config = dict(
    d_model=512,
    n_head=4,
    n_kv_head=4,
    d_mlp=2048,
    rope_fraction=1.0,
    attn_scale=0.123,
    batch_tokens=[65536, 131072, 262144],
)
MLP neurons of a small language model. Each row is named by its layer, matrix (up: input weights) and neuron, and shows model dimensions 341-468. Each number is 128 + 24 x the weight over its row's rms, rounded and kept within 0 to 255. Numbers have three digits each.
A block is one neuron, or neurons of one layer that tend to fire together. After each block is what it responds to, as a language model described it from the Wikipedia text at the highest values.

L3.up23:146140136092130107130154052153109107135119127099093121118106153121163127106107140133148105137139117153129144109141140143163140159103125105090123155142176120133142151129130111109102141142154128132134111119092175118184109140123119127142097150112173128132110142103152084143090143103097076120113099094136153090092163144116115133120122156081123115147107169109109133094121110162082139083099
L3.up24:077135110136155098107149097141090149122092122138153131131147112196152155166130129091135098135097068143161134132166099185129108114136127125118149122088143112114113132115137146128168127144124131140142109136163120112156153107145152160114081172118158143102128135142147061094147137136127143180123159084138107133140188157122074101130106103123096155104127140119149111126116121142112118092119
L3.up312:078137118121127150144051136150138132110132143139151179148115138108150141136118166130182123122121109124127127130130134134126099098153163130134121132146141138124163108130170128129183088126146125125149086129135153190135105115165144037125126118122117164149118150127137129162146097135129123134110101104091121142148123133128137099151137140150180144126080117078110066128130130076136156112158
L3.up847:122117130132127108191199148143102135138142114154151126115150137138122157176120115081129146116103115126125142107134117186095111124111115139113151134113121117066132166107095150118121105091097124150153143079130106148109159109120112128040130127097133131121103155150130116113148171162097140100125134117137120146063144140106121103119111119146076114129105135117133110091115131137126097116139
L3.up934:126138147093166105097137106137159136124150117125115130151071142124176148109132142169164133145092153135153131094128194142173122147132147154132095140168136120159128159115077136091152068112144155092109170101117101134137093134109110060123131110099139093131119120122154127164094128125171100108125140089142096131132141144133154089125127156135140135132159107137086152113158142142113176112163
L3.up1027:108136133075125139133127147155082072103096121147181132124151122151160177118176153100171142122098103133115111109118133171144110131163083158089133146173137158079120110099140158141134117137119136155159128135113171126117145142159122144168106101150140169162117159121143099103118121128124098124128154085101120098085132119131108115102108124124132138106085129127110173099105118157121132151152
L3.up1041:150110120090151130108159132114150136145124151139091103113106171172124112149145124106112101134152110106116108115134111081127162120176158111107126112142138083145175146136125152136166110183150131119104114143146105123115115143142191177089103110114157139153161125153101134141138145147153160107176098097116106103125156135144139128122116070137073124126134104116087137138090075156137101124111
L3.up1408:118126149091129112115153102107148119110148123117111098123113127141119141125121101129116133164145087118116112141118158121111103098123097109130146090093138133097098136157121148133092121158135133175115136154127123117129175064159115120108114119163122089164092181123120181166109113137159108097144111150130131113141123078133131131133099086139164129136157148108140123104143152181136128109138
Responds to: First word of a new sentence or clause, mainly existential "there" (there was, there are) plus In, This, As, Her.

L6.up196:115148136110146153112099149144108138151097116147093108103117143105127162124155112082156137142097139100111152152157145139136081115115135119103149144181122130137111104179128097149120100115158134090147127167142132149130104144148118136131158113139115102130151132093153118130139159130108132136104124135124153158106119070147129111128151130138135132119141103103139126112132121122158135150105
Responds to: Abstract or action head nouns right after the, his, its or their, usually followed by of or to, such as effects, use, ability, role.

L6.up1466:139132105128122127166105131116123120154115085148105132115156107127143151129124153118169120150127102111167136143093151122091153152105148135093139134128099085151184105148077148118141130101143132120143116116127150118144107119126141129148085122133125092149124119110145103108134123156098087144114140084171120098155121131110141136174105110149172096088110136154094134098127096117164166135114
Responds to: Mainly existential there opening a clause before a verb, such as there has been, that there was, For this reason there are; more weakly, table pipe cells.

L4.up210:118119181133139164138222123115129114118122132143145150102140139094147125156127152125168159126119125137138130093105120127117154135105133101129103119169159106185137109145142160157124161155126082114119081114161089145128154146165111146121141144120138151139142127106149158140114122121134105119101132073124119128118155156113143147168101164162145156123125100106130116121095130139162110157148
L4.up432:096121124107126154092114140116152128134091132133121103112171128145133092101112138072102108125116132128157132117168095146122124129151124126145142136134149096163138140116112079130115110110121151157111074111131106115129171133099131125136082147127105114093165141131091135103139110091118112118166103135129075119116122112094147140119118123102110112122141106100119093110147082127122140085125
L4.up793:136092111142110159148166142117117126092120136066114167137077123119124102100084163148149123110138128179186140101116157117126086091147134135086113133144085155135132126132129073159152117146116139160127135138120138118114125125161123126118144105137109105112161145175094148157103129132144086143102106140114155105181140119128082151171107126147081111119168144124124133105119117157138125097158
L4.up1306:117116159133133115151098169156076080194140082139167128133152134102138116155137154083144158141138119101134130133148151135070142094131115150156096138162139133161145100147123126131125163125115123132157160164133140140165116143144132086121128146168094135149140117145087131115072129109148118152113191114080144108103108155168146159146132082107142095121141142116116149096136158141129151118146
L4.up1637:101119153094164127121077118105143110135143130096120111107119133125144136128157144120125095100143113118142112126152142155158143099159152121137151163146118142174162115162118130150106111115136138063100082111142115123155128148146123164129142113108183108139135102131167106106095130111071145151145088109115103140138148108120171134097105101102113151162114112086105127092143104133119116132151
L4.up1660:126168146154093170130114143140111177173118086153127127123113109180124109153099132126126139131137121151123121167095164143116115124115164150135096147133091173162108105112179130113105146129126127143135140094145103151145109093175115098149125121129153099117180112130128166096115123159120140152159111104123138141122115138138110133137126141157117116109125113134182175127113175145104185159116
L4.up1821:170140109148151146157134099126090117103147169162113119093094121150140140120099131112138131075146124131110085135155149160132106145108099124138115133129132155163131121087109101171091136167144122085150107088108152166134082096113135141103084124106148119157093170112154159118145093116130150101110115120186141125202088140127124134135131098143121121082163108149161083113109130096129122145155
L4.up1854:125136157119134138150128146131155134115129088136159132150126120116160113090124145103144125115163135091092121124123160135135127143122107081094099101139148140140125123143109122074143150141137092139132125116102139123122148130104100156068156165142093155101106095127134164146077148156108131138142126103097116121095119132046078115090145140083142144104146151161115107130145070138123131115089
Responds to: Abstract nouns after "the" that introduce an of-phrase (the help of, the will of, the reach of), plus "Dr"-initial pieces (Dr., Driver, Drury) and mid-word fragments.

L6.up1244:092093133113119070143137113169110121138158135104170137135141148101152128143131109120137103108103098121118143134140086103105159164115108111138156114127120125128128135132108128107131152117148115130142132089095147155099104099104117120147079143145154126107131141135141134125116137165120163135148143115183117165114079120148154126153116144100147080120138134109126186177120154137132195121097
Responds to: Second or later subword pieces inside proper names and foreign (often French) titles in lists and tables, e.g. Je-une, ma-ison, Dae-je-on; also "no" in "there is no".

L3.up116:138147101122131129103144157154158082141113099122183135170129108083145127102181130123148103144146127105104154133137080110132143143169112122103173113115137106138128180079124107138096108123145137097145141118166130069126130143133111092086090073127092120125122167090115123167136171090109092162130091124111127129111110166155146150105128098120159134114181126136122119094151098120085166138130
L3.up806:191139157098143113132098097118120167156114113099140112152149109117134127125157140169144151110161102098143168148107114119116110128104189095119141092174118119156096093124150142159116110086163118086178147132105075137112150165138130132165160144094159085108129109134109081117162145118114136161132133123107130115170141121120127104102160118169139116088070110151171124120160158148163132149140
L3.up1119:156091136162127104138159073114100148144106084129169078126099110126137130148138114144143116108123147129071176110168120113117109132132106152099128163130167095130067118123125113124118127103125162090117138135160150115132122165105104154155096085057134108140120149139116133173099164137131135101148119129135148109130131142103116095148125079130111111154109128178107146131178118139153144142180
L3.up1153:166126093150126077154118148147100107137113142183079102178110102149144111162136099117117171113106120150157102162127088096156123159097120162134100100155136125077143162131164108108140108112141147123128144125125118146130133150131103164106112107127127147133159128142137141177102196160124111141114117151145128130141137170132141112127139118125120125140126128156129134145163137165107151105152
L3.up1443:127075128144163141164128127104116122155110142131124157137144134127151101142125110099138146121107149108163123125127132160134117126169095155141127167152113172180101121094177099147142135130131116123140119122129141096116171132160136114151136164178119146150149164141182131147087112136143138114116128121168053154136115126147112115114145107130119126123157139145084084126116150125130162100129
L3.up1542:124121094162138118087114165131123151174121141091165137124140099127137159132135141088176097155168062109121126129139128106139082094089127069090115108151072122127088108139176087142130158089114143118121103128111166127138128101086142142148103143057113136131092167121102134119175142128122112152096119122135122095149097114125148143141136103161115129163156137157118113147141150072086129117104
L3.up1625:161132134119127120165152143121116101108114096125165127138077101158142107113166141119156121137162105131109117093131127144136132120101083146101163134169140105142145136130100103109110132141134125104143135155150135162111128145165136097125096198117134095106116147167119105158119120117124155137147108129153162110169107131111152135153124086121121177107123106130113122131121132153136146123127
L3.up1648:107112134132165145126123103144131105122100137118090159117151121069156107129106161153135141128116089123129105135155119112119122155106142138107128081159121118194120120126113147127100123110150147096137121085131154099129120098112109091132107088112157151143129152171164113133128154113078160121137140118139129130148132139165134149135103084120113173108126124149091120152137138100120115132158
Responds to: Short first pieces of words split into several tokens, such as Co in Co-writer, Co. and Coogee, or re in reinsurance, plus "made" in "made for" or "made to".

L3.up49:110096095101106126136126105133149137155139107106176167137120134132147119116131111142127157136129138088119129117171134115168121113112143137070131122133158145122080119139141118140122116110100149094167120123138141093107141152167148126074148131171136122116112110163095153107109187148137096130111076102113112171137114107107151131085139047160149085123127146147145146173119139156184149144108
L3.up363:162115128097101153130129161095123111165136150161147092109082129110119160092092159124083174126188113076128121118137151128133131121089080132132161115107114118155099162157122128150113131141110137128186142181184110108143093128114121108089100152095090144132089097144137083127105111158160138111113131142107138102139143121130141146147144134152117172128195117148137115152121141165129122119158
L3.up860:160089108101092120136144098083135140185116137120169127143129152129155110102146124143138093088114070133133161136148086083154100133103153131112117128167117134130096139143097096081126118146120156094133177140128114113111123127103168101134131158128168125072099113139140111113112135122098156085118125155128142109133067104143123104113091107143121149110151129098101156150115140127138116167103
L3.up1364:161120107116102133114108142103156122144154136110127106138132154125108113128196127130108135116115094098109171089123150116144106131144128110128096107134117163147068153103115116120118135139117164120159098173125116136098121117094134122133108178115113126100153134207125093127101139111133132089148154153134107094112093120125145143137076120139138125117136136122118128156121127090125126130096
L3.up1382:151133094087138141135184096105115119131158116163151170155128113123129147159135132154103154098139124139146150130147118109157149152104133161130128141169148127176132141134117131140110150160109140143153138152130148132124119167129137136126168088134124149066140116155113109120145196168145106157111107159132133130140182121120152136152142103129165112105159108108129135093159146134119135148134
L3.up1445:075079085104145110109096093103175116143150118148164126138111110168147120135137108137128115122105099113144122127127090114158181086135156151150138121144076107131121079127115085100124153125139161093111158114126121110071125108145141071118151124143179128109112127086137144111135157135118116132080125144102095142128083149099106151114131139152143141096081118110107103151100154123160145106082
L3.up1793:148136103101103127114097168132124118160122130142172167132160172164148132116113178117129133131065125103156165168145142130148105131099127156114147139139127132098103190120111138178157136111118138111110187129182091136139068122146098127147107154160074097163157141129132093130138125130119137110122144165098155138117116113145138097153147107098127141126144131156128142189088127151123111104110
L3.up2035:147158157151138134153191061130133136162112158120109084149096117130147103140111121116128167115097111115153137101125138103149113121144109158111094131141147114126121090156153158132125137143075146161133146122164121111112149129149101130151159157159123147153165115148121145128135163133136085146130127126094126144115092082097090109145121141121146113112147156125090129168103123161100094105165
Responds to: Dashes, colons, slashes or hyphens placed between two numbers, mostly in sports scores and result tables (1–0, 3:48.4, 1 / (0)), plus some table digits.

L4.up415:141154115132096126154094133118122167089131115128109084164142167148092131105126147107125131138105105115127125127131152124129125093109148134104098144109146152134122066133107181140103147142139122130138135094121139136135130151144160112115133136158115111112128141139139169147143130149082095163120112102117110117158124110106140108177154107155100135178101139155136123116136171131119137110122
L4.up944:150126107164132139105135150156147129113138116079122109140132136135131134114123112149138129090133129128133118120172117142146168105126107135136122122148120111144151148150131104098132103125141135145145136099151114177106114118063121155135106125100102128102134114173129117135137117167121117137107126145121148119121099125135136120127139156143150162093129103130098196101142131137167110131143
L4.up971:111132144106136128138127136149139123127163108122106157127163156159108129113139121110081156098113136138135177119134152117108149079137045148160138134176126114117122165128139129070126114140114130162102146149106161111156101109123117162105104171117111109131131121101100149163186121154121101132081161120129111105132128131155141104164121161165145111100112106102148143096127185136132143137136
L4.up1124:072109120136149125117120142140132090131140138186176126099141138125152144127136122115114126177072084128137128102090142151160168142127130175109120104174081125108202083162088139075120105149105140134126071155111109155112123127093113139111155093164155113142160109086104145134114145075158126099140132137132091106126131145152141107119148115078098126083132105125147130135107083174127132135112
L4.up1233:147125122102140164092126136160132118099130134133149131139114164136107174136166157145140152129148139148106163133075132094136150163120134139116146154126113149126123119151092111092124122133110133105087104089147148126123087094131091162173111137147136161184126140152140138131105148136128108154112089094121075121141137108086136091135052152127160090115080121140106172130113086132129119127132
L4.up1391:158136152194096117113133078137140112078133132116112139151079115139170135138127112119099153106148114118114138130165144100150132140167118120126115153087144157164130153110168135143117115181073123115163124115134136122165115107151131145117122137152146128108140107101103173145123091093154117149104089124102146103121132148148145094121106142098138142109107141125133147117120125154139125099102
L4.up1800:142177135128136137127166134182140112082113138125124118107142159099110095225120109118125139108095113151111110134125099153147142177118137161118112097153136128132111097112132095133151079130148129155120120156190132118146158128091158153109074182139108099136181140115131145101152128123091118148162108120122124125128139133138118180157118143140139148129113137115150168107138125151152158100098
L4.up2037:142117199137109144141141123166133081132111117145137164105112123135155096151135083162077123123163090115131111116111164081163137100096123139149145112142144147152136158145111121185146073142160161122123102131135116116094073146123149127077137145114116099124177125130160184123113124108117107128133112086145131117152100179112119122143178129135122103168129146151126171131120120096107125112113
Responds to: Mainly "by" in "Preceded by" / "Succeeded by" / "Edited by" infobox and list lines, plus "there" in "there were"; weaker on table headers and list items.

L4.up306:127107115102079133128183118116151146152101095122139127162138129134132085144158172134125135138130123118081159061134133119147110108160156110150158101142091149151089108168129128104144126120135165137102133138137143121139119111140132117128116142119149098095094161143145127121106121164152141120157104109113053096145072147086143146152110134151106167117162137167138121151141142119134152111094
L4.up428:155100117104168115110112111120127105134107159071154149100106094129120130117105105147144135122127146170133167130160150102143078131151093135155118092138114136121120135130111131077116135129148172093135198149124116128095153128087124158130106106110145157108117128160119149110116155141103160119144107163128083141116111118154131122131148139140113147076101141124114106144118125147127123131115
L4.up808:139096139083131130130167122135143119129120114123132123179132161154135141122169141113110148131118132067146139132118142093135146112137139128084139134116140120167157116100102128109112096117130161076141154091124108151128133087172107156159152113122125152121103113150143090134064120165099199094099098118151122099105148157136138147110093121173118120124129130136118097134165109153130112138110
L4.up1019:119133148131117094108118108087124172173126059123142136106115152180074131123152155097176156132137119116114171137118112110133126112151097122150155159131106148159119118091110163130144133123097161136106102113124100119125145150096117111135151137090128135078149089165105123112129093128115133124132105169136105074135183122106124134146104099178123116113154129147125118112190161113138181155137
L4.up1556:201144081147105113096143169146150182096158133116155120149114119128100106136118124146119121146094068125179201118172174099131131102149087115139155148112160162140077112134136165163138105102124109111122121093092147160158124144121137132112093157140131104140126135116114161124157116114185116134130083067124124135146116153109160149149122123131118105137113110114158125160132124107152144125151
L4.up1656:164106121118082117154182103121155144130152126107110129183132150113160132112155104149137116080111127124147145107145094089165103143126110130151143131141109131157120107144094166174155105110134163089136171150150105111131141167135114103075164140146139108160121163103094109150113123121150151103130150126118127098130148099121105107109121101148174150111186102153144143113135135109127173149141
L4.up1775:115100097120096094090095119106135074136155142148149130147121104123125121160093129127112156124155137133133148149103101129135152114091122139097118150108111104121108121098135142119159127122128179127167130140104121158126088105113130149096081131190156108127135083100077082126126127165137116110130148130106168096130129095098145133145083122127160113101130104160128086171132119082153179109103
L4.up1830:182134116091137114115139102168135128090107123104118117157134144149136134134145111119140122163119098114143169136144143154134129103075082129097152121087120154137157132169139131124126156141166113095138166170137118133107174101119141147119092126089131097150167081136158136120139113135140131133098098186099119098142103119115118130119070092169104123116140107133115156141081129123148088095152
Responds to: En dashes and hyphens between two numbers, mainly match scores in sports results tables (4–1, 2–5), also win–loss records and ranges.

L4.up68:127114127142096154156087141122129131108119120129127118161141105154160088109160138156080117085142129137129136127160136094149133099128098137115138146153150157163122117170143148098158098108153180096111129131118121149125129143154152134161134112108126155106153126105105135162132133149114103109131129167141122137142099147111153110161133160067087127110110127153140180137169131110150142067124
L4.up286:131125166082143125090154119118108125102133110123117149133118135174100131119151129120115095130123118084114112153176128131072134102118102130117135122117155134100135121095105127125105134122124122123117130143179133130132141122158116125124120128156100126145114103108103078124155118115129107132149119111086081081131086078160170121188148100136175137158128136125117123131153104069113136097162
L4.up423:144156138149156089094101181132118175162138093163087162123119124119129146152087131107114171141116138138096135135118158135111121108138177166112135145169133105137137078129157124125111124111153102094114121137134114161145156127074160170133129110122096137135142081164131095096114152172115105114081135111121132125137123173154112143128144105106106082119090125141100154126165144113099115122163
L4.up484:156108049158133127134118090139072153117162120156093130086146151143137181113101168129166160122107129146115091130146128112111122136088082114116097200128142133124129129075141191141116129122090171105102143074161166136106125103139112124151114105116141164124116144117112105117140154124131170125098074128102086100157122100085150112150148112171111118161098099147142091144139119127116127086123
L4.up629:151108107135145096102134124142143099158144162104135128102139124157161126091107113112119127145112132149119116141145120144128108147159137145142137084087165155168103121122184116169083161160121135126120146077157132122110152135108127100125106124091143118126111148133095142116090144099154144116126159116111108138115071148115141165148122110144130138132113132133122138116142120159074132141119
L4.up1243:143112168149107125087157085119123155126160103117145172112152150127146126144142160191138125106131142141124155134152112063162139133105148118128128100108122169137112116123112150113108126077144124146124129092156159149142131126098118133180103138124153106127118106119124173121179127134113167138138138126137108127145127110135142111145163132135136129124146184142136138116136090137073081113117
L4.up1348:116116112135135132150129128092143096161193179141116130110107109163142088123148166123098115121110105174097113127127139099138112131125092125121147131149129088148132136106068137127130086126164137150134186125134169129121125088074121119157128132170141114161086180108141144152191117135107139131112142102108135110134103087128126130159152118113099116142092151145139134105187110138139127165150
L4.up1353:116048071151070150138167113117114161141159126169157132113111116122099140130155159134120121093097125124120124144121122121136105134135127112115124103095134144145097126120174145110132107097129129118095124097160160127114116084098117146119119180138137101110168129142075095150138151138124127108163146130133127099148111105106115140164135103132078126135083119149158096147159117131152133099124
Responds to: Word-piece fragments inside proper names (Cre in Creed, Mir-ce-a, Pon-ce, Bre-uer), plus standalone nouns like table, Cabinet and channels.

L3.up412:132104122123127092110166156152139109152097159136081113083098145146125144164106149168155106136112122164126130089106123173112136134107136136124120096121173148162140114123158115156103120143077140145107097157134116143110121097141112105108142107111127124144077152108129109081125135129119133166164154104122108128143161160138106141110114103119140079184151103139090108135142113107136137117092
L3.up476:104123074117139126140152089120125130124099115123144121129103141160130119127088125139109107179119142092153109169157118113134124113165148073114158182094147126148167076137079120133117134073173121159103150137137161139171137119101106149111163118133160096135131152139160109120155138159095144147158098106112159140165137147118120113102103159111128085130128097142137089142121127108119131124129
L3.up602:098103100098103096140127093120113153112130110133163137125134172136136128147109119106106088114119115100146124128145113167163125145132124099108155116139125112127150092128147061158119122117142136153127121144152146102129113135098105121087109105119127103135111116142107079119151144133107144106138123121077145111142141147160156170125200095119123112109125138119058112186116079151108137146080
L3.up822:126137179166150129117106134147098144136103095119090167104150125140159142139138148145119134144139141132098123119122152128139120119098192142124151153111126104129143122131140120160143136127106099171120111148143142130128109113156084144131131131148120130114120114113091140136122151147097157102156145127138091100162121106097141122136123120150113146109124166150155143152108105116110130111114
L3.up888:099099145137116112117121064099126107147168107115098092139100133124152195122116129146102132140110138113139117176157104154085105167132157145129146127139135164154160089153115098082126170124104136121139122126150148109186101140160102156120108142132152107134074154097124130129140157146132151154096125144106129120145165138082166126091141120132116145142099147122132138155130122138154127113124
L3.up973:166126102102113106141120127114135157108122130140138111152133155127150140153133090096122165140109124130130121149139117101138145114113110135137111151146118128146113144097128149114088105124154157118123132133116127133168146177142117138125130102111117117165102108092091148138113129134109117143131061135164132114130070121175155086135123133128137164151111114106157056112108140156109139110110
L3.up1189:140120151106141116127134104192074130134108127137154104159150162140172139114138166117116141123154142128135115145150080134165171169092130096176163115117115108140119107144125134091119126127143133098157129138125163083126160101147140170090110120153193142131130135126135111128132115156152139148153118126091174116129144089103117162079115105124121145105113118120091124162158091159153106146132
L3.up1913:140114154113162084172129111140117099159086113168098146137157141164113166184180111154119102145126140125122122181163096152151124115091126156117127135154127135152144112074120108127120107145110111110124117087108136130105140104086100093078145087140111123165100139133105132107109138154113099111137118091096157145139126160124173125126138136117160146204136091092143137129106108092133128106071
Responds to: Head nouns right after the definite article, usually before "of", such as rest, effects, consequences, front, mouth, result.